Weights of a small transformer language model.
Size: 8 layers, MLP 2560 squared ReLU, vocabulary 39176, 89.7M parameters.
MLP neurons of a small language model. Each row is named by its layer, matrix (up: input weights) and neuron, and shows model dimensions 128-191. Each number is 50 + 12 x the weight over its row's rms, rounded and kept within 0 to 99.
A block is one neuron, or neurons of one layer that tend to fire together. After each block is what it responds to, as a language model described it from the Wikipedia text at the highest values.

L2.up200:41 69 58 61 35 49 43 69 49 52 41 55 25 67 59 38 47 65 56 35 64 53 51 46 50 33 51 41 52 54 54 87 57 48 45 47 36 42 57 60 59 37 59 50 48 60 61 38 52 62 53 51 48 51 63 46 29 48 60 63 37 39 57 51
L2.up1714:47 59 68 74 49 54 24 66 48 41 59 39 66 57 57 44 77 69 52 56 33 15 43 35 21 29 43 37 42 71 36 42 72 60 54 37 37 59 59 48 58 47 23 56 53 43 42 45 56 57 55 35 62 45 57 51 44 41 45 78 51 78 43 38
L2.up2209:28 46 26 59 43 44 35 43 35 50 62 53 50 38 74 62 44 65 36 35 60 59 48 51 32 39 61 29 59 49 54 55 66 68 48 40 42 46 63 33 58 31 63 11 66 42 53 49 38 72 57 56 56 75 49 27 51 52 54 29 78 43 47 43
L2.up2490:37 58 57 58 41 51 49 58 58 43 48 67 51 47 60 38 58 43 39 56 50 42 65 46 39 45 55 47 50 54 57 72 61 53 40 32 24 45 58 36 31 41 50 32 66 58 54 48 43 54 69 46 54 49 66 51 40 35 28 47 65 75 54 57
Responds to: Sentence-final periods. Full stops ending a sentence in the middle of an encyclopedic paragraph, before the next sentence (He, The, In); also closing ")." and ".".

L4.up1966:71 54 61 50 26 45 47 34 41 30 60 30 42 44 36 67 35 49 60 53 37 51 51 40 56 58 57 37 54 51 72 63 45 50 39 46 32 42 54 57 55 46 62 25 65 46 53 42 67 40 44 42 53 45 61 83 49 51 50 55 49 76 38 51
Responds to: Determiner before named entity. Determiners like the, possessive 's, and his/their right before a proper name or title, e.g. in the United States, London's Leicester Square.

L3.up395:44 65 45 41 51 50 61 43 38 49 46 56 31 47 41 60 60 37 59 57 57 52 59 49 59 59 52 63 56 53 50 56 64 59 59 30 46 39 47 35 60 43 49 47 55 46 51 66 45 55 73 41 47 38 42 37 42 49 66 29 43 45 56 68
L3.up438:46 51 44 52 48 71 40 59 35 61 40 47 50 66 50 34 57 53 40 44 41 28 46 40 44 55 51 59 54 64 34 41 58 46 30 46 41 46 67 43 37 46 42 50 59 27 51 46 46 48 48 56 60 62 46 60 58 33 39 53 33 46 34 66
L3.up689:44 72 48 66 62 62 59 48 47 48 40 48 27 70 36 51 41 63 42 38 25 41 48 44 50 60 50 42 44 46 64 41 52 56 56 45 55 43 53 33 56 53 82 50 61 43 46 61 55 30 44 29 49 50 56 44 33 55 52 43 48 53 41 43
L3.up1128:62 80 54 77 80 27 51 32 55 46 39 51 38 55 39 46 56 41 55 49 47 64 49 60 35 37 44 49 54 54 38 29 52 71 73 60 43 52 47 53 48 41 38 66 54 47 26 33 63 25 44 62 53 64 37 29 34 60 52 43 60 48 41 52
L3.up1220:34 64 70 60 51 47 63 72 32 59 51 41 43 66 45 62 51 43 46 21 43 74 57 51 55 43 52 50 87 42 62 50 53 54 58 44 62 46 47 50 43 49 48 41 63 27 48 57 48 43 77 60 54 57 64 40 29 74 65 58 27 40 68 68
L3.up1358:50 70 46 61 58 32 54 56 34 37 50 39 31 64 58 35 49 48 32 21 76 35 22 46 27 74 43 38 63 47 50 51 63 46 55 30 60 42 74 56 38 28 72 49 45 56 39 40 58 46 51 61 53 46 77 41 59 69 50 55 60 71 66 72
L3.up1415:21 53 62 50 69 47 53 34 39 56 63 47 48 45 51 56 49 53 65 57 60 39 65 45 61 40 53 54 70 61 49 32 77 21 53 59 65 36 57 54 60 67 55 62 54 72 46 40 39 43 51 50 52 60 32 38 37 55 56 34 35 41 63 60
L3.up1431:58 47 42 39 55 44 37 39 43 47 47 52 53 50 45 49 55 65 42 45 51 54 41 55 62 40 52 49 51 64 46 40 71 66 38 52 40 40 31 37 43 54 53 43 76 60 52 42 53 47 57 48 40 62 40 36 31 37 51 53 64 41 39 53
L3.up1491:51 49 65 51 71 49 49 44 24 69 40 55 53 54 37 63 56 56 50 45 22 58 65 52 58 56 42 36 56 46 39 38 52 55 44 37 52 39 47 41 61 65 32 53 45 46 44 53 51 68 43 36 40 58 26 52 59 47 57 51 40 51 53 57
L3.up1541:47 82 45 43 52 62 57 35 57 66 49 61 55 60 41 50 39 49 51 50 78 35 38 39 56 65 57 69 63 40 67 63 57 65 53 39 56 38 65 48 67 35 48 60 44 47 41 49 40 53 51 40 74 52 47 48 43 35 64 48 72 68 63 51
L3.up1627:76 50 57 26 62 57 34 44 61 57 60 23 55 43 71 40 33 47 41 58 37 38 48 53 44 19 43 57 28 59 56 44 51 38 46 48 51 50 63 59 55 56 45 57 60 43 30 34 67 45 40 56 47 63 55 39 31 49 54 44 53 54 43 42
L3.up1725:41 44 45 41 56 61 59 43 46 46 46 58 24 51 33 57 37 43 44 50 60 44 39 54 46 40 42 71 32 40 65 52 53 38 39 15 69 40 56 53 49 28 43 46 45 62 44 46 36 42 50 52 59 60 65 38 48 27 53 54 30 50 30 48
L3.up1728:35 59 50 52 50 47 60 48 49 43 34 55 62 47 48 48 33 59 36 32 53 54 40 40 54 41 50 40 38 52 71 38 73 62 41 53 47 68 65 30 41 58 35 42 43 49 49 52 40 60 35 39 40 79 75 76 35 61 47 43 60 56 61 60
L3.up1788:48 35 51 31 47 38 49 53 45 54 57 46 35 54 42 47 43 60 57 57 45 58 59 47 39 56 39 65 48 74 51 34 63 87 44 39 38 62 36 73 74 60 52 50 56 39 57 60 57 56 39 46 69 44 53 46 37 23 70 49 53 42 66 51
L3.up1914:28 68 50 67 31 56 52 57 56 50 61 58 42 52 29 63 67 46 34 59 54 28 42 43 37 57 52 64 38 52 57 41 71 18 56 55 71 60 31 19 57 35 57 69 37 73 32 53 42 66 42 41 39 49 28 43 66 57 73 45 55 54 45 49
L3.up2133:57 45 42 49 36 30 26 51 40 30 26 67 50 58 38 49 62 32 47 46 47 29 66 41 31 53 54 24 57 70 68 45 66 53 45 37 39 35 42 22 51 45 56 63 63 48 49 47 72 57 52 57 48 39 35 55 44 29 56 78 34 78 45 29
Responds to: Determiner after location preposition. Determiners or modifiers opening a place or time phrase right after prepositions like in, through, into, such as in the 1940s, through the centre.

L2.up173:50 63 60 72 41 53 52 46 40 78 24 49 23 49 60 36 46 47 68 54 76 63 22 45 52 27 50 41 46 20 43 59 64 56 45 67 44 41 36 31 44 35 44 45 58 42 44 47 40 49 41 44 65 56 42 56 54 46 50 60 57 30 49 56
L2.up493:42 59 69 17 53 55 47 54 54 47 45 35 40 46 50 45 64 46 56 54 42 25 35 30 60 42 59 47 51 39 50 40 56 60 51 45 57 52 63 54 63 27 30 44 64 41 43 35 38 48 45 44 49 79 50 50 24 46 72 58 40 62 60 49
L2.up606:60 46 44 49 68 73 52 48 41 56 35 37 38 37 53 32 54 32 24 28 53 44 46 45 52 37 48 58 62 57 57 52 58 42 54 58 44 56 64 50 39 46 33 58 53 30 53 47 61 45 56 50 28 67 64 45 62 66 56 55 52 50 53 71
L2.up869:22 44 65 45 55 54 28 35 50 66 50 41 37 50 43 43 54 34 48 38 61 47 67 50 62 47 39 21 55 51 60 44 42 61 31 33 34 48 65 55 53 57 56 51 68 68 20 52 69 47 55 48 59 58 45 41 53 36 37 54 37 57 59 59
Responds to: Article after preposition. Mostly "the" (also "and", "or", "al") directly after a preposition or verb, e.g. off the field, to the South Pole, joined the.

L4.up672:47 43 43 47 63 49 81 58 50 34 50 65 59 34 57 32 50 35 45 62 51 38 26 68 47 49 66 32 48 45 48 49 36 66 67 47 34 50 71 34 47 41 44 50 68 62 39 54 55 51 22 56 63 46 47 46 60 44 70 46 46 60 52 43
Responds to: Word-internal fragments, digits. Non-final pieces of split words, mostly rare names and words (s-om-nolent, Tal-bot, Al-H-al-awi), plus leading digits of numbers and years (1872, 1918).

L3.up6:39 47 30 49 24 50 59 31 49 45 61 58 46 62 34 51 54 63 70 41 71 61 73 56 64 56 63 36 28 67 57 51 68 63 30 21 59 50 65 30 43 50 35 27 59 30 36 62 54 36 35 34 43 48 47 52 39 45 65 46 58 49 46 39
L3.up89:46 62 59 40 53 57 57 81 40 62 40 50 38 43 22 56 38 59 55 43 53 46 33 60 45 42 54 59 52 72 44 45 36 43 42 77 43 45 57 36 26 61 45 61 51 42 40 40 24 63 53 55 62 20 65 37 49 55 56 34 32 67 56 40
L3.up243:55 62 38 26 43 42 47 54 30 50 76 57 44 55 41 45 67 56 65 53 50 51 40 51 72 64 67 46 29 49 67 52 44 68 55 37 58 46 48 65 53 32 54 44 64 67 43 69 50 49 57 52 48 50 54 58 55 40 63 55 44 40 54 57
L3.up529:48 39 37 51 62 29 38 30 40 51 23 40 67 40 29 65 61 67 52 33 53 56 30 44 67 33 45 53 68 62 25 36 60 67 59 64 61 34 55 44 45 70 34 55 66 47 60 49 40 50 46 60 64 54 54 76 57 59 38 38 45 56 69 47
L3.up899:55 57 50 39 33 68 65 52 31 41 54 39 70 31 55 41 49 34 49 42 63 48 70 47 75 67 77 39 53 57 41 46 53 50 47 63 47 63 40 34 48 34 44 62 57 47 34 84 63 45 46 34 56 54 37 57 52 61 53 41 46 47 49 45
L3.up1029:57 57 57 51 50 58 56 44 33 42 41 51 62 56 49 50 21 44 55 45 63 29 55 52 42 39 70 41 39 43 54 67 42 79 60 66 44 62 41 38 60 60 36 83 41 43 38 65 32 52 41 35 50 53 43 22 64 38 61 51 42 49 74 55
L3.up1173:36 51 57 54 49 51 58 33 44 49 65 35 33 40 48 51 45 42 70 44 52 57 33 49 56 67 52 38 51 61 34 33 46 53 26 57 50 50 35 61 66 27 57 64 60 56 64 53 57 23 44 48 70 47 38 58 30 50 63 54 42 59 56 45
L3.up1222:44 75 55 48 34 47 70 51 42 46 67 31 45 43 39 43 33 62 51 27 58 48 48 62 67 77 63 43 39 43 49 48 37 68 40 54 52 60 50 77 66 35 15 23 44 34 51 53 48 48 68 56 52 50 89 43 62 53 55 43 47 47 43 64
L3.up1364:64 32 51 52 49 62 33 44 47 57 46 82 24 25 52 74 67 64 47 40 45 60 61 55 37 49 63 47 72 45 47 40 52 49 43 43 35 44 54 58 53 37 50 29 55 40 16 57 62 59 30 66 55 49 44 53 65 58 41 34 45 64 64 61
L3.up1392:63 47 37 60 64 64 57 45 53 50 70 30 66 64 56 53 54 43 64 53 48 59 76 69 59 55 56 54 45 40 61 41 63 39 52 57 45 65 39 54 31 61 70 52 56 56 39 59 44 34 40 41 44 36 55 49 68 24 50 47 49 42 70 45
L3.up1401:47 22 29 69 42 57 33 67 26 45 48 43 55 70 44 53 60 39 62 55 54 33 52 74 53 62 55 70 64 46 40 33 47 69 32 52 42 39 47 54 52 48 27 54 40 47 44 52 59 61 49 53 38 55 54 52 16 66 80 55 53 46 53 60
L3.up1455:64 40 46 44 57 61 71 60 32 48 41 65 68 75 39 52 41 72 42 52 49 66 38 74 59 55 40 54 53 36 77 76 45 62 42 55 20 57 35 54 50 41 53 37 66 69 55 61 59 56 73 55 51 73 50 47 57 33 66 60 40 62 53 44
L3.up1510:33 68 42 39 32 35 42 40 58 56 58 48 34 48 54 67 25 46 43 65 47 72 44 52 59 41 63 49 26 32 60 27 48 54 39 60 52 54 69 59 30 45 69 28 58 56 42 55 55 33 42 50 45 18 51 50 48 60 67 80 28 45 45 39
L3.up1585:45 32 61 33 53 55 57 55 54 48 69 52 72 74 47 44 54 30 50 50 62 27 54 47 67 48 46 20 50 39 64 53 37 81 41 39 65 58 73 46 41 52 34 81 54 61 36 46 51 69 56 54 55 57 43 57 53 67 43 54 45 34 45 52
L3.up1614:56 49 40 47 76 61 43 39 38 67 48 47 59 55 50 74 44 71 50 43 59 61 46 25 54 55 51 41 51 46 43 34 26 50 36 53 31 44 41 42 54 50 41 56 55 57 52 50 56 60 43 81 67 42 49 56 68 52 45 56 38 51 56 20
L3.up1687:59 40 47 24 38 62 66 43 45 48 67 63 44 46 58 53 49 51 40 43 49 47 40 49 52 46 44 40 60 42 42 69 59 70 49 46 38 59 59 34 43 74 29 53 57 30 53 34 60 53 52 58 55 44 51 51 67 63 47 57 50 52 41 45
Responds to: Mid-word and mid-number pieces. Interior pieces of words and numbers split into several tokens, often rare or foreign names and table figures, e.g. th-al-assemia, I-al-omița, 15-8, 7-0.6.

L2.up599:55 40 49 45 53 67 52 66 31 50 58 55 65 48 55 79 38 60 68 55 43 56 41 43 67 29 70 47 55 46 55 43 32 60 24 57 66 44 55 62 52 51 59 54 66 62 17 44 42 59 62 43 57 54 55 49 74 45 53 43 58 37 97 46
L2.up924:52 52 47 63 62 54 51 35 42 61 51 43 50 40 52 52 44 54 59 40 46 33 56 60 56 36 52 65 49 59 46 58 47 51 49 48 58 53 41 32 37 57 77 47 32 54 62 72 57 83 44 42 53 69 49 61 64 51 38 46 48 29 42 42
L2.up1771:61 36 67 58 51 47 23 44 41 56 62 25 75 42 66 64 53 65 64 35 19 43 49 50 51 38 34 42 60 62 53 39 46 44 55 61 67 70 57 36 44 64 34 56 51 24 42 59 49 57 36 51 69 51 33 73 48 43 64 52 31 40 40 35
L2.up2104:65 39 62 47 46 46 42 45 47 41 50 57 63 60 40 64 43 46 64 36 47 44 59 48 52 59 60 24 39 54 51 40 43 46 41 40 54 45 43 55 61 28 48 61 46 33 57 71 71 53 26 37 55 58 47 41 52 55 53 44 49 48 52 47
Responds to: Second piece of split words. The second subword piece right after a word's opening letter, mostly in names and foreign words, such as G-ir-affe, G-as-par, K-r-ivak, g-ond-olas.

L3.up57:56 43 49 69 41 56 51 68 55 62 38 49 52 59 50 28 52 59 27 58 49 63 74 30 38 67 57 52 44 74 51 40 47 55 50 48 59 68 55 59 55 60 48 57 76 40 46 43 68 48 49 54 55 38 47 52 42 42 31 58 29 57 49 34
L3.up145:51 43 68 68 57 50 31 43 50 42 55 55 48 50 38 59 49 48 41 54 45 49 39 42 52 51 50 59 68 67 42 59 63 59 50 39 39 51 48 42 55 52 47 63 54 53 39 51 66 42 50 24 54 64 57 53 48 53 35 66 58 54 61 55
L3.up272:67 43 53 45 74 37 54 40 52 40 39 49 71 50 63 38 50 47 55 58 58 35 65 68 33 51 71 62 59 79 37 35 33 55 56 46 60 48 62 36 46 38 43 59 68 25 76 58 45 58 44 50 52 31 47 54 30 42 51 46 27 40 65 56
L3.up385:47 61 64 45 47 49 34 45 33 36 53 51 55 47 57 36 56 80 48 61 50 58 64 46 55 46 38 65 59 43 47 58 59 53 50 31 56 38 45 43 54 37 67 42 48 45 66 73 69 44 41 34 43 58 63 51 61 35 50 45 56 68 56 38
L3.up558:32 41 56 61 58 66 42 49 61 43 46 55 41 51 26 50 43 52 29 25 53 41 11 57 64 53 40 68 61 54 40 48 61 58 73 46 37 41 50 44 28 41 56 41 40 44 49 57 58 40 58 62 50 73 43 43 74 39 47 81 67 50 63 50
L3.up580:50 39 52 50 67 55 57 59 48 36 38 58 50 41 65 63 34 55 84 52 51 43 68 42 49 50 42 66 56 54 36 42 53 65 25 52 47 36 69 34 63 35 46 43 36 57 50 49 67 49 46 43 35 39 46 71 48 31 35 32 68 15 62 43
L3.up1268:64 40 38 37 45 49 62 47 46 56 62 57 39 44 41 51 45 40 29 39 40 65 38 38 52 61 36 54 47 47 50 34 47 70 57 35 43 50 50 38 63 40 47 40 56 45 26 59 44 65 47 29 61 58 48 53 38 34 50 54 31 51 17 50
L3.up1326:63 61 43 36 39 53 76 41 55 60 54 50 58 37 46 58 49 41 40 62 58 23 62 33 30 40 44 36 47 62 42 55 64 71 47 73 65 52 56 61 41 20 44 59 61 43 43 56 47 41 43 36 52 61 50 44 69 27 47 43 44 38 60 67
L3.up1736:57 56 56 56 47 47 59 44 72 54 46 61 56 36 42 36 31 38 72 62 54 56 47 68 45 36 58 51 64 70 53 45 64 36 43 34 55 41 59 56 34 51 37 64 54 53 52 46 18 58 49 42 67 39 40 44 50 56 35 43 58 61 53 49
L3.up1839:71 59 41 50 39 49 42 55 41 35 51 31 58 40 64 31 52 45 66 40 49 54 60 52 40 61 64 55 63 67 62 44 13 49 31 62 67 50 74 48 39 46 43 50 44 46 57 67 68 43 48 67 46 72 38 60 49 40 62 46 48 65 38 85
L3.up1863:43 73 34 54 52 62 37 92 44 43 40 49 58 55 56 50 64 44 46 40 53 63 44 36 34 57 55 49 41 40 26 27 42 49 62 64 41 43 48 70 44 42 43 42 45 66 56 38 56 40 43 37 71 57 49 35 49 57 33 54 29 32 44 67
L3.up1901:53 57 36 44 53 49 54 71 27 46 59 52 66 53 75 60 71 58 52 51 76 46 74 53 56 56 37 46 23 49 54 70 31 61 51 35 52 57 29 54 57 54 67 42 66 49 57 52 42 50 44 55 59 60 59 43 52 58 44 49 42 49 37 43
L3.up2177:52 42 48 54 41 53 38 41 49 48 51 67 58 37 48 40 64 43 57 65 45 46 49 48 44 58 59 54 63 45 55 60 55 54 66 35 75 46 33 48 65 56 51 36 46 48 60 50 45 49 45 40 59 50 42 55 38 53 40 38 41 50 62 55
L3.up2249:45 53 36 49 57 64 66 42 47 47 40 46 46 35 40 34 64 27 63 56 60 44 46 55 74 59 40 50 59 67 40 41 60 50 47 69 55 57 48 32 53 40 37 35 38 26 39 42 50 54 55 36 68 61 46 41 63 46 56 62 64 69 50 78
L3.up2271:58 53 67 45 47 47 49 64 48 42 71 62 30 79 70 47 47 53 22 75 42 66 45 41 38 66 45 62 59 52 51 48 60 64 60 60 46 63 57 43 34 38 46 35 52 68 75 54 46 57 68 46 49 46 48 37 41 52 41 58 44 30 82 26
L3.up2448:63 43 51 71 39 43 63 51 41 62 45 36 44 50 56 29 60 41 42 62 43 60 48 54 45 48 48 56 26 42 57 33 46 74 52 51 60 48 26 58 26 42 55 46 74 77 53 48 58 47 57 31 44 60 67 45 56 50 55 49 53 65 41 61
Responds to: Year-start position predictor. The space or token just before a four-digit year, especially after a birth date like born 27 April, and also after in, during the, or a taxonomic author's name.

L2.up633:51 46 69 41 57 41 55 67 50 40 64 35 57 66 50 19 52 48 35 61 45 49 47 42 43 71 52 41 38 77 66 49 51 68 65 51 40 63 73 47 42 52 56 32 58 53 40 34 77 37 48 37 42 30 40 32 48 49 61 55 49 48 50 59
L2.up1151:45 52 73 54 39 47 55 58 70 28 53 65 40 53 40 45 58 45 62 59 53 64 29 71 59 58 35 48 31 56 79 33 44 63 81 44 57 50 69 54 56 43 47 37 51 37 68 67 48 38 61 44 35 46 53 33 54 74 44 57 51 35 48 34
L2.up1490:62 52 54 53 56 36 47 42 69 34 50 51 53 73 57 47 48 42 62 50 44 39 31 68 45 18 62 40 35 42 56 59 84 80 59 24 57 60 46 52 61 51 66 40 63 23 49 45 64 56 52 35 51 55 29 47 45 51 38 45 48 41 56 57
L2.up1764:58 51 20 35 54 49 53 46 46 76 59 70 40 47 53 68 36 30 48 56 31 28 50 47 33 41 44 48 33 47 55 32 54 62 47 67 57 69 58 45 51 36 59 31 39 48 51 40 39 49 52 44 57 39 49 44 74 48 35 41 24 54 49 48
Responds to: Biographical birth-year digits. Digits of a birth year, or the space or parenthesis just before it, in biography openings like "(born 27 April 1967)" or "(1940–"; more weakly, numbers in tables.

L4.up1777:72 47 51 47 43 41 58 65 59 52 38 47 63 32 26 55 49 39 67 68 42 55 59 36 40 57 50 57 41 53 53 60 41 62 35 53 43 51 49 49 46 42 47 48 55 46 25 55 40 72 72 46 50 52 47 55 63 47 63 66 39 57 51 47
Responds to: Space before year numbers. The space token just before a year or other number, after words like in, a, between, a possessive, or a date, as in "Rand's 1957" and "In 2017".

L4.up2135:34 64 47 52 52 49 42 53 53 32 65 60 33 55 27 72 67 44 49 12 58 67 52 58 43 65 57 56 49 37 41 38 48 59 62 43 37 71 40 48 66 41 54 59 33 58 29 69 28 68 67 44 64 53 47 53 51 39 39 41 37 61 54 40
Responds to: Sentence-final period. Periods ending a sentence in expository prose, often after a long clause and before a new sentence such as The, In, This.